Weights of a small transformer language model.
Architecture: learned positions, no biases in attention or MLP, tied embeddings, attention and MLP in parallel.
Training: a variant of Adam for these matrices, 370M tokens, 5643 steps.
MLP neurons of a small language model. Each row is named by its layer, matrix (up: input weights) and neuron, and shows model dimensions 80-143. Each number is 128 + 32 x the weight over its row's rms, rounded and kept within 0 to 255.
Before each neuron's rows, "fires on" lists the tokens most often at its 100 highest values on Wikipedia text that the model never trained on.

fires on: " |"
L2.up17 [113 123  49 112 108 149 118 147 175  86  80 121 120  85 131 129  66  73 111 105  80 159 138 130 134 112  94 143 166 147 121  31 101  36 128 128 158 129 104 153 139 169 151 159 173 121  94 164 137  88 108 134  95  96 106 146 172  92 108 164 155 105  95 147]

fires on: ",", "),"
L3.up673 [143 184  91 136 147 113 144 122 141 136  84 147 119 190 187 129 113 148 153 138 106  77 153 108 172 201 130 166 136 161  91  51 168  94  91 161 175 149 140 116 136 160 103 106 126 120  71 114 118 148 125 102  85  96 140  99 172 103 111 133 166 126 147  76]

fires on: "ar", "al", "a", "ap", "re"
L8.up907 [ 86 127 108 154 125 139 147 129 191 103 116 100  97  97 150 153 143  88 103 104 103 184 141 136 130 122 139 130 134 115 134 101 179 160 110 166 129 131 120 196 150 126  87 100 156 111 166 152 126  37 139 169 134 127 120 112 120 164 144 115 129  93  96  94]

fires on: "ry", "cy", "ul", " England", "tis", "je"
L5.up616 [ 97 134 115  73 153 180 138 137 109 125  89 123 162 150 165 107 122 165 156 100 117 105 134 179  95 140 133 115  72 116 115 104 180 110 176 117 106 199 127 190 113 119 118 112 133 138 112  97 153 106 145 113 149 159 129 104 152  84 136 105 102 108 102  83]

fires on: ".", ",", "or", "ry", " and", "2"
L8.up554 [124 149 125  80 137 134 108 127 133 106 101 163  82 143  90 135 139 167 126  96 160 138 131 106 156 107  94 154  78 118 134 187 167 148 128 103  96 181  54 151 156 116 125 152 214 148 117 128 145 144 108  64 113 178  82 111  94 146  89 137 161 173 140 157]

fires on: "s", "es"
L4.up875 [117  93 113 127 103 133  88  51 146 117  19  73 131  74 150 124 111  53 106 121 121 132 127 136 133 196 102 130 168 147 115 103  32  95  95  87 131 169 146  97 129 146 107 157 172 140 155 134  61 133 125  98 156 125 126 124  92  72 134  75 159 129 156  72]

fires on: " |"
L2.up626 [106 112  83 105 138 175 125 116 143 104 100 100  92 125 164 150  56  94 113 110  97 164 134  88 164 128  94 131 151 145  59  87  96  46 104 128 173 143 102 133 130 171 121 142 194 125  97 172 135  85 119  70  79  95 123 147 139 107  88 153  96 123  84 142]

fires on: ".", "\n"
L4.up265 [ 65 140 123  87 172 124 172  75 141 116  49  91 140 112 174 121  50 138 157 131 129 104 158 157 115 160  81 108 167  97  71 131 106  87  95 134 186 148 130 197 173 190 119 140 171  96 149 167 129  97 110  78 129 169 109  90 126 130  94 109 168  79 150  78]

fires on: "le", "s", "ly", "ble", "cor", "les"
L9.up575 [181 175  79 102 144  89 113 137 116 138  48 167  78 122 137 126 117 116  96 142 151 108 109  67 139 121 112 100 132  96  80  78 149 146 119 110 142 118 128 136 173 156 133 158 166 114 152 115 115  82  87 111 129 184 116 129 132 168 127 142 148 126 127 127]

fires on: " her", " his", " their", " the", " its"
L3.up1017 [ 82 124 109  91 125 122 124 110 104 112 145 142  84 122 125 151 132 117 147  59 111 130 143  87 148 140 105 149 181 131 116  87  85  75 140 113  90 117 119 109 146 171 115 120 125 130 146 142  99  97 113  76 147 175 118 154 115 149 165 135 103 137  76 121]

fires on: " a", " the", "a", "al", " of"
L8.up618 [119 129 105 133 216 123 112 101 158 144 160  98 118 102 132 174  90  77  95 136 148 174 148  89 179 113 170 110 196 147 155  62 102  82  98 164 101 161 205  99 189 143 115 143 182 143 115 143  78 144 138 120  98 165 131 122 120 127 148 120 119 156  96 124]

fires on: ",", " the", " ", " A", "s", " a"
L6.up66 [137 113 171  41 111 117 160 114 164  79 118  96 144 132 114 140 109 140 148  63  44 133 164 138  74 185 118  54 131 134 105 136 154 100  80 124 134 102  93 167 100 136 155 109 135 135 113 127 159 135 142 115 158 135  98 135 100 101 184  41 136 115 122  76]

fires on: "2", "3", " |", "0", " and", "C"
L5.up158 [137 145 140 112 119 156 100  52 145 130  67 131  91 138  76 193 115 135 161 134  94 138 130 109  73 105 156 144  97 152 113 126 133  65  74  72 127 131  96 140 131 116  74 111 172 126 105 118 141 178 146 114 174 136 103 102 114 127  72 148 150 159 183 149]

fires on: " It", " O", "==", " ==", "tro", "La"
L5.up825 [ 96  97  75 127 247 117 111 135  87  96  83 129  89 105  94 125 154 106  75 128 106 145 137  96 105 146  84 113 145 113 137  94 119 105 129 165 173 136 118 151 173 112 163 102 137 150 168 115 113  90 130  66 154 165 108  98 111 128 164 155 178  86 138 135]

fires on: "\n", " =", ").", ")", "==="
L2.up996 [107 140 156  87 189  67 117 125 138 126 148 100 110 153 109 136 108  74 130 138 148 120 131  79 170 130 117  93 109 146 118 119 107  91 128 118 196 128 161 149 221 151 119 157 135 119 136 112 103  99 176  43 162  99 150  84 136 131 104 135 191 112 126  96]

fires on: " the", ",", ":"
L8.up842 [124 152 112 113 156 153 153  49  87  78 133 131 107  97  86 120  87  96 158  57  75 138 169 138 161 146  85  86 201 136 119  97 101  77  49 125 190 132  85 147 113 189 175  77 151 120  84 164 120 135 113  89 117 153 136 159 132  93 141 139 148  61 157 146]

fires on: ",", "),", ")"
L3.up1000 [125 168  72 106 133 123 154 130 180 114 127 136  95 144 162 171 125  91 118 167  76 130 141 105 118 160  94 133 117 164  99 105 127  92  95 125 211 173 111 141 150 160  62 127 143 120 106 145 134 113 137  92 152 105  98  94 120 105  75 155 130 115 187  90]

fires on: " ", "1", " in", " of", "2", "6"
L8.up452 [ 81 252  96 132  92 120 123  87 117 134  49 143  76  92 136 180 126 129 116  75 141 169 125 159  61 118 161 148 167 120 162 127 142 123 161 150 131 120 156 121 117 133  93 126 121 152 114 121 166 142 144  97 119 165 156 131  86  83 128 108 177 119 111 127]

fires on: " |", ";", " "
L5.up165 [ 95 112 140  98 128 102 139  72 106  93  51 145  95 132 197 131 140 144 115  83 130  89 165 129 146 144 130 166 186 100 158 114 102  61 103 137 165 118 101 117 157 122 132 159 145 105 143 113  99 127 109 119 169 173 143 123 184 124 100 144 150 141 150 134]

fires on: ".", " joined", " of", " re", " \"", " became"
L9.up103 [113 118 149 109 107  95 140 136 126 142 134 143 131 137 134 144 105 148 150 114 172 105 145 126 120 146 134  98 156 133 122 113 171  84  60 108 138 137 152 163 114 168 127 153  97 125  75 205 118 158 110 103 138 115  88 126  98 142 158  82 162  98  92 101]

fires on: "\n", " of", " two", " season", " one", "s"
L4.up760 [ 81 161 142 115 155  77  63 124  89 123  63 133  93 131 117 114  80  78 139 100 103 126 134 115 131 111  98 100 138 176 166 156 101 107 167 143 147 145 122 186 182 134 135 126 156 131 103 108  81 126 163 121 178 126 146 109  94 153 126 111 188  75 160 100]

fires on: ".", " he", " She", "\n"
L6.up786 [103 150 101  80 182 149 164  98 101  84  83 115 130  83 147 114  90 118 135 133  76 163 176 177 138 161 102  96 182 123  93 155 111 102  87 161 174 119  94 205 175 187 143 168 201  74 109 190 163 110 105  66 164 175 119 144 106 116  97 121 143  67 130 127]

fires on: " |", " ", "7"
L5.up758 [ 88 166 104 134 140 134 117 141  99  98  51 149 103  96 158 165 159 154 113 101 127  76 134 173 130  87  70 146 181 173 183  70 156  62  90  46 125 121 117 129 150 122 161 157 158 156 136 114 197 181 163 109 181 185 163  95 140 123  84 132 116 163 113 131]

fires on: " a", " c", " about"
L4.up1007 [146 139 159 130 132 117 120  87 164 176 165  97  72 136 163 117 114 100 194 124 134 127 127 141  85 123 114 114 136 194 136 135 104  57  38 102 116 179 159 110 157 141 113 148 192 150 150  63 138  59 125  84  95 167 113 131 179 124 140 147 198  88  87 109]

fires on: "0", "2", "1", "3", "5", " serve"
L5.up188 [134 213 151 164 133 104 119 173 143 120 107 100 143 157 119 147 139 108 117 102 157 109 112 118 149 136  77 102 131 104  98 133 172 140  93 146 167 105  83 144 116 141  63  88 170 131 125 158 137  99 138 112 143  43 113 122 160 122  73 157 188  99 123 131]

fires on: ",", ".", "s", "9", "\n"
L8.up506 [127 114 122  79 192  93 131 110 142  99 104  78 128  93  92 138  85 130 103 110  75 120 114 104 140 171 156 134 151  88 105 155 111 155 141 165 143 117 168 138  98 149 135 136 146 100 113 187 133  77 200 113 140 136  61 130 129 122 125  96 175  69 138 139]

fires on: ",", ";"
L5.up87 [ 71  82  98 122 172 111 106 136 131 131  63 134 142 202 199 131 143 150 129  82 139  80 116 128 107 110 153 171 156  80 176  85  83  61 131  91 195 180 103 132 160 117 120 147 155 135 113 128 138 148 102 141 121 128 182  78 164 107 130 138 124 148 144 147]

fires on: " and", " or", " |", "z", "or", "ci"
L9.up26 [143 163 113  80 166 168  97 122  68  83 100 139 154 132  70 164  94 121  77 111 160 154 173 113 153 140 119 146  53 140  82 162 159 106 151  90 155 161 100  80 150 169  86 152 184 127 148 127 203 173 104  85 111 129 154 153 107 130 123 147 150 114 134 120]

fires on: " by", " the", "Z"
L5.up290 [ 78 114 118 141 175 180 121  81 118 112 156 134 135  99 120 147 163 119 143  76 106 148 139 108 160 125  98 102 153 187 156  57  84 123 145 170  93 185 156 111 149 143 113 152 125 114 189  66 116 134 106  55 146 122 122 109 121 124 129 143 123 127  90 123]

fires on: " |", ",", ";", " "
L5.up448 [ 98 123  91  62 207 144 140 155  96 151  52 127 151 151 222 148 134 166  96 110 141  57 143 105 141  72 105 169 190  97 117 102  92  70  94  92 142 136 124 165 187 126 122 143 207 132 198 119 147 128 136  66 157 145 155  88 161 170 108 153 147 140  91 159]

fires on: "en", "N", "0", "ven", "er"
L6.up618 [105 101  57  79  82 157  82 116 162 111 134 138 116 190 128 115 171 130 172 129 108 146 132 137 137 158  93 114 115  86 115 116 117 129 117 121 134 173 110 122 124 147 164 144 141 108  45 138 129 154 122 136 158 139 143 144  95 132 135 132 136 108 166  73]

fires on: "\n", " |", "."
L6.up973 [ 99 127  87 136 181 118 141 118  96 128  32 103  50 138 140  87  90 123  65 133 145  82 139 139 107  91 134 117 150 121 105 129  89  96 124 109 170 140 113 165 179 129 143 148 184 119 146 214  91  97 165  74 123 160 134  84  90 131 115 124 160  78 134 182]

fires on: " a"
L3.up401 [129 183 138 113 148 109 155  50 143 108 139 131  36  93 125  98 101  85 164  65 154 105 124  70 145 149 120 119 119 160 146 102  63  75 119 121 134 152 160 114 170 171 116 133 163 128 176 118 168 148 164 104 133 161 125 137 109 100 142 136 182 108 130  97]

fires on: "\n", " to", " ", ".\""
L8.up787 [ 88 169 169  97 150 130 144  65  82  96 107 114 131  99 139 149  56 113 115 147  72 137 159 146 119 186 132  53 118 110  51 125 160 119 124 115 165 140 124 177 174 153 100 123 156 114  95 147 146 124 113 120 176 159 115 120  90 114 127 106 166  89 128  88]

fires on: " |", "---|---|---|---|", "|"
L3.up662 [ 55 182  59 150 166 110 102  90  99 115  83 123  86  68 122  95 118  91 128 122 161 124 131  93 112 107 116 108 125 130 127  96 103 129  90 143 159 116 147 135 204 166 118 125 130 127 125 200 131  71 142 118 141 131 110 153  79 115  88 156 164  80 151 136]

fires on: "or", "ar", "ur", "al", "-", "y"
L8.up717 [ 63 147  87 144 118 132 120 151 116 117  78 149  94 137 117 131 107  83 103 128 140 137 127  99 120 129 148 117 108  93 172 145 194 165 201 181 156 115 142 193 135 138 141 213 129 128 112 138 180  49 138 112 121 108 144  97 130 138  49 133 138  80  76 109]

fires on: "1", "2", "9", "0", "8"
L8.up485 [100  95 103  82 128 109 110 123 134 110  98 138 130 111 146 156 138 107 172 118  36 169 117  66 113 111  63 181 141 129 143  78  75 143 110 186 147 121 112 199 161 138 102 159 144 124 146  99 132  91  84 181 151  84 121 125  95 113 146 100 169 103 152 175]

fires on: "===", " |", "==", " ===", " ==", "---|---|---|---|"
L6.up747 [ 83 164 117 137 156 120 127 149 135 133  52  88  62  84 149 150 101 104 107 114 131  94 145 121 119 116 145 112 128 121 107  88  66  84 107 187 169 154 160 151 156 141 170 155 180 145 152 198 105  93 133  67 152 149 127 137  69 134 134 147 171  82 115 185]

fires on: " |", ":", " University", " ", ",", "2"
L6.up665 [ 97 102  97 103 216  94 112 135  94 133  67 145 135  99 184 164 146 151 108 113 138  72 120 154 157 129 118 137 172  61 129  28 117  73  71 127 157 186 111 136 149 144 135 171 193 145 155  96 134 148 146 150 117 142 149 125 139  83 102 131 134 159  76 152]

fires on: "s", "a", "ra", " Ra", " Ri"
L8.up519 [144 133  88 101 206 139 124 188  99  51  83 162 106 110  94 139 124 153  90 140 118 178 127 137 154 164 142 114 121 114 143 129 143 152 126 137 151 110  92 130 156 161 159 137 136 117 156 146 129 139 179  58 107  96 130 113 112 109  99 148 133 110 151 142]

fires on: " ", " |", "1"
L8.up586 [129 174 121 121 133  66 120 115 152 159  43 123 118 130 139 214 136 172 140  89 139 114 119 156 126 122 106 107 147 106  87  99 144 108 142 152 111 174 150 147 159 170 116 102  71 150 102 124 120 128 178 106 153 110 137 148 150  77 142 103 154 117 128 123]

fires on: "s", "f", "qu"
L9.up986 [125 179 172 148 127 164 107  95 122  61  73 105 191  56  73 119 127 101 129 118 113 153 152 134 149 173 124 154 158 110 112 134  91 124 151 125 157 139 106 174 110 176 101 154 102 137 129 169 180 130 172 108 137  98  61  80  88 133 100  50 173  53 110 149]

fires on: "s", "st", "g"
L8.up644 [111 202 142  86  77  61 144  93 146 125  30 146 169  87  80 163 111 171 133 154 119 140 172 147 167 142 150 156 142  94 119 134 150  60 125  92 127 121 135 196 121 201  89 181 106 118  60 142 209 188 173 150  90 121 102  91 140  84  70 132 149 118  98  88]

fires on: " a", " No", " no"
L3.up946 [120 123 129 128 135  88 160  90 122 154 120 150 117 112 168 123  71 114 136  82 105 142 138 116 110 126  83 128 157 161 154  99  45  96  91 127 159 145 167  93 145 181 115 122 190 115 115 119 126 124 118 147  83 149 108 117 117 134 126 141 126 137 139 118]

fires on: "1", "2", "0", " "
L4.up475 [ 69 134  98 163 145 116 166  94  85 126  99 172 112 132 138 144 141 102 160 131  83 154 145 132 123 110  63 125 159 161 129 114 130 109 149 149 140  91 125 135 132 204  87 134 146 124  85 110  63  67  70 133  86  88 159 128  89 141 110 145 203  81 113 194]

fires on: " =", " is", " also", "2", " a"
L5.up400 [ 82 153  91 157 138 119 115 153 113 170 147 126 140 142 123 176 118  89 148 124 123 101 121 125 151 149  47 114 105 151 113 130 146 117  91 130  97 126 125 164 145 152 138 133 195 125 103 135 142 102 179 126 236  93 117 116 142  65  88 143 196 149 134  77]

fires on: ")"
L3.up484 [105 149  69 139 125  54 135 106 135 101 140  90  84 110 185 127  94  90 135 179 131  97 148 109 172 143  96  99 133 135  93 106  85 118 139 136 199 164 118 145 111 132  81 128 116 127 117 116 147  81 174  29 135 162 137  95 103 139  75 154 129  93 150  63]

fires on: " |"
L2.up63 [103 130  53 119 138 139  96 146 116  83  55 103  91 142 147 168  77  93 124 131  87 121 140  97 157 135 107 135 162 147  71  77 128  72 128 119 148 137  83 172 123 175 140 164 164 123  90 160 113  57  99  89  92  81 112 158 141 120 109 153 124 135 139  95]

fires on: "s", "o", "n", "le", " her"
L5.up816 [151 158 111  61 181 170 163 186 144 133 102 138 112 101 126 164  91 176 109 145 143  97 120  74 175 140 117 108 149  78  90  96 154  82 134 100  98 111 121 113 198 170 127 202 113 140 162 138 117 130 117  76 101 167 118  87  83  95 125 153 120 156 126  76]

fires on: "a", " a", "o", "s", "sa"
L8.up648 [ 92 162 154 102 117 147 163 141 101 165 100 149 152 127 174 163  98 166  72 136 115 117 129 122 137 136 122  81 189 163 119  93  58  96 155 170  95 137 113 166 190 157 118 151 181 126 123 128 141 103 128 122 116 126 123 128  91  94 110 104 120 176 161  96]

fires on: " season", "-", " of", "–", "ly", "s"
L5.up340 [ 95 190 158 123 151 107  85  83  61 129 125 121 134 112 108 160  72  65 165 110 140 150 144 105 136 147 111 134  72 160 110 156 112  61 184 176 158 157 149 143 116 123 173 143 160 149 125 139 128  80 133 121 147 127  76  93 131 136  94 143 176  95 148  77]

fires on: ")", "s", ".", "-", " of", "\""
L4.up28 [105 139  90 105 169 153 109  60 109 147 153 118 111 128 181 130 116  71 141 122 132 112 128  93 160 124 105 123  94 104  93 142 120 120 145 150 143 146 119 175 150 145 101 112 161 116 155  93 120 117 145  46 151 150 154  97 157  93 108 141 172 109 123  99]

fires on: "r", "le", " G", "j"
L3.up788 [130 168  96  77 151 132  57 119 220 117 184 170  82 154  93 122 125  65 155 133 136 112 124 100 141 125 133 113 129 156 118 155 148 154  82 111 150  65 133 118 137 121  68 145 179 135 133 133 141  56 158  95 113 172 140 106 125 113 171 110 134 146 140 137]

fires on: " |", "W", " ", "9", "\n", "6"
L8.up719 [ 82 156 119 140 123 168 146  78  91 119  70 143  70  71 166 173 143 144 168  29 122  65 109 132  87  97 167 108 142 110 186 103 113 119 113 190 105 129 166 111 148 129 139 187 167 131  90 121 142 124 139 132 140 107 146 106 166 104 135 137 167 126 111 168]

fires on: ")", " on", " win", " final", " end", " season"
L3.up181 [123 150  94 113 129  57 194 125 119 135 150 108  99 123 161 128 119 114 118 118 148 142 137 106 174 126  99 124 123  90 134 144 128  96 222 115 169 163 119 178 169 125 136 131 110 134 120 134 138  89 160  60  98 186 169 122 170 111  32 154 173  83 127 114]

fires on: " |", ".", "\n", ";", "\"", ")"
L4.up392 [ 86 138 105 149 188 119 132 110  50 110  40 125 119 151 192 140 127 157 146  96 156  62 149 123 110 119  70 167 143 141 140  63 121  84 131  91 124 120 118 125 183 165 134 137 151 107 110  67 132 129 143 129 189 151 150  78 196 162  96 147 138 128 136 145]

fires on: ",", " ", "4", " (", "6", "3"
L4.up382 [ 93 210 130 132 140 160 154 117 129  96 102 176 148 141 237 165 111 150 111  65 116 111 115 157 113 109 149 141 213  94  91 129 182 129 163 137 152 130  95 121 131 169 100 121 116 139 123  67 150 136 168 116 117 109 116 102  78 110 104 165 197 103 126  65]

fires on: " ", " |", " (", "\n"
L3.up853 [ 63 139  89  94 101 116 131 129  98  93 118 124  86  82 107 100  66 141 114  81 152 132 132 164 191 150 152 105 190 121 124 119  67 158 123 131 158 105 147 193 144 134 144 163  50 116 108 174 138 113 143  87 188 173 174 160  97 137 135 145 167  83  97 101]

fires on: "at", " as", " by", "to", "as", "lip"
L4.up269 [113 105 118 148 153 148 102  68 131 100  82 123 125  65 110 147 121 158 160 103  58 120 147 145 118 193 105 155 170 103 109  58 141 104 166 141 141 191 106 150 167 132 132 113 123 141 166  63 117 186 136  99 131 136 126 155 167 102  84  89 116 143 105 114]

fires on: "\n", "=="
L6.up594 [126 228 133 122 187 113 176  88 111 131  52 120 124  76  81 136  52 120 128 106 114 160 156 170 149 127  96  93 167 141  71 156 151 147  93 184 174  96 178 183 177 188 120 167 173 111 135 130 126 143 171  65 141 144  88 131  54 130 117 106 163 103 137  81]

fires on: "s", "and", "nd", "in", "old", "rd"
L5.up1022 [100 173 103 193 117 116 136 101 104  64 104 162 134 110 125 186 113  91 149  52 130 148 128 106 141 123 107 141 194 122 144 119 147 138 189 134 139  69 124 157 121 122 159 101 163 116  82 106 118 113 152 112 100 104 124  72 154 125 123 119 119 129 118 156]

fires on: "s", " His"
L4.up776 [109  73 101 103 172 129 159 113 122  90  42 125 104  99 112 113 118  93 100 102  73 111 122 103 141 170 108 148 177 158 129  54  63 139  60 121 189 127 195 122 180 128 162 160 161 132 177 198  62  78 150 161 157 185  97 112 155 118 133 108 154 117 124 111]

fires on: "\n", " ", " |", "0"
L3.up502 [133 165 142  80 107  83 141 108 102  76  74 170 116 131 135 139 159 136 118  53  88 122 137  83 152 155  85 170 139 157 149 102 114  63 111  86  98 129  77 165 146 166 117 132 106 135 106  90 143 159 143  95 180 104 120  91 187  88 101 126 173 155 112 103]

fires on: " a", " more", " very", " each", " most"
L5.up663 [162 175 159  88 148 148 102  15 143 119 138 129 130  87  92 168  92 143 178 108 125 120 116  69 105 175 121  72 157 160  75 121 112  25  77 114 166 133 130 160 139 149 101 129 212 124 130  87  99 130 169 115 118 155  89  94  93 137 126 123 140 157 142 126]

fires on: " are", " =", " is", " were", "c", " been"
L5.up161 [125 186  99 139 178  75 139 167 130 102 138 132 134 131 133 162 126 113 144 119 111 149 125 129 177 165  78 127 149 109 126  88 100  85  63 175 120 136 178 177 146 128 130  95 124 129  68 167 158  71 125 167 117  72 123 154 110 103 113 137 157  97 147  99]

fires on: "==", " |", "===", " =="
L5.up470 [108  97 148 114 174 129 103 112  99  79  74 142  53 155 138 112 123 119  92 101 165 124 132 109 107 116 124 167 139 130 131  92  80 109  96  88 135 138 114 140 189 132 184 138 167 141 130 154 132 101  81 121 124 107 117 126 112 115 171 149 197  61 139 143]

fires on: " ", "1", "8", "0", "5"
L9.up2 [ 91 169 128 100 123 146 143 118  58 160 113 153  72 105 150 114 164 146 117 117  61 183 148 116 153 125 102  70 126 118 121 128 144 118 196 137 116 183  88 158 180 147  91 162 211 121  54 117 123  92  66  69 115 128 132 103 114  88 140 141 171  88  77 128]

fires on: " ", " of"
L5.up100 [ 86 144 101 129 148  83 133  90 117 114  83 115 103 130 121 111 128 112 106  52 126 117 116 144  82 182 178  42 123 123  96 153  78 113 127 121 139 144 131 102  85 137 135 133 175 146 104 113 131  84 170  69  68 147  56 151 156  88 169 134 118  73 160 112]

fires on: " of", "1", "=", "C", "|"
L5.up842 [ 77 149 124 118 138  53 114 135 118  77  74 124  81  84 114 182 146 140 127 135 117 118 130 121 101 154 173 143 177 128  98 109 139 116 179 113 177 157 152 150 163 153 134 161  97 138  72 143  98 129 163 137  67  85  93 121 143 101 112 112 180 142 151 106]

fires on: " |", ",", " code"
L4.up353 [151 118 119 133 128 111 147 144 131  78 120  97 110 168 171  99 110 126 115 146  91  91 134 123 165 156 127 107 107 188  74  99 116  81 104 130 228 144 181 139 148 173 115 125 140 132 103 151 107 102 102 111 120  86 122 122 120 140  82 165 183  83 134 117]

fires on: " ", "–", "2", "1", "3", "5"
L5.up154 [ 97 179  79 151 130 119 146 170 176 146  99 120 138 158 154 150 127 127  97 128 109 126 103 135 126 119 128 103  66 129 106 151 169 144 214  92 148 109  98 165  98 171 114 171 207 114 112 138  98  74 129 100 130  99 103  87 115  74 122 139 163  60 118 128]

fires on: " the", "==", " that"
L5.up415 [124 129 130  81 141 119 148 102 159 107  94 114  98 110 128 133 103 118  93 108  58 128 172 171 119 165  79  82 175 131  98 148 122 102  60 130 219 135 116 183 149 199 148 143 169 101 111 188 153 122 122  59 154 151  99 144 146 112 137 110 130  75  85  94]

fires on: "1", "N", "0", "com", "im"
L4.up12 [146 106 134 161  94 137  79  20 125  72 123 126 118 171 156  89 164 130 146 106 110 125 144  72 111 183  73 137 113 151  86 126  99  74 113  58  96 187 164 126 140 151 100 100  89 126  59 132  99 129 130 154 168 158 147 109 108  51 137 131 135 139 179  81]

fires on: ":", " a", " |", "A", "′", " A"
L8.up749 [164 214 148 159 138 103 209 104 108 135 118 148 108  76 107 116  76  73 140  86 187 148 191 110 175  93 116  54 146 129 146 114  89 125  61 163 163 184  97 151 163 176 109  98 177 117 140 154 138 152 129  40  88 142 115 172 142 113 104 149 159 117 113  67]

fires on: " would", " (", " ", " to", " will", "th"
L6.up130 [ 69 141 110  43 128 137 127  75 128 156 136 164 131 134 143  79  60 122 101  72 156 119 139 152 129 126 104  71 156  72 106 156  88 148 139 119 174 127 148 151 189 130 132 170  75 135 130 179 186 109 158 102 133 187 125 136 141 118 127 165 152  83 139 100]

fires on: "\n", "s", "a"
L8.up385 [ 79 111 131 104 153 164 176 115 106  89 128 130  79 163  99 156  69  84  96 122  94 119 136 133 132 214 142 184 104 120 145 111 121 139 138 145 135 136 130 117 128 126 137 164 149 128 151 207 118 172 164  65  77 106 103 111 126 127  94 131 135 104 158 117]

fires on: "\n"
L3.up6 [ 95 127 167  97 161  76 119  89  53  82  53 156 108 119 184 138 147 172 158  73 140 119 160 110 165 194  89 156 180 196 168 105 133  89 106  70 112 119 106 160 169 172 132 166  88 132 112  74 165 136 151 126 189 119 114  71 140 135  92 123 137 162 147 128]

fires on: " to", " that", " of"
L5.up314 [ 82 131 137 152 173  96 104 169 147 100  62 141 101  89  85 133 144 115 138 101 134 123 116 151  99 136 146 145 165 116 104 143  66  85 153 147 137 149 108 111  80 158  94 128 110 142 105 159 116 105 103  85  65  93  84 173 150  80 154 145 180  62 114  85]

fires on: "===", "|", " |", "==", "===="
L3.up522 [129 146 142 165 149 136 128 119 129 124  51  60 106  98  85 109  79  71  99  92 128 115 131 125 129 115 169  92 138 145 134 117 128 118 124 147 139 151 164  95 175 128 120 123 207 121 162 148  48  89 130  93  79 109 111 140  64 128 131 146 160  58 147 134]

fires on: ")", " =", ","
L5.up674 [114 152 130 125 175  93 207  93 136 143  96  95  75 109 164 164 100 151 117 153 117 115 155 104 190 127  54 148  92 135 104 120  97  83 111  97 177 202  84 127 155 116  91 136 113 159 176 112 103 140 137  18 144  97 101 116 116 131 157 166 143  57 161  93]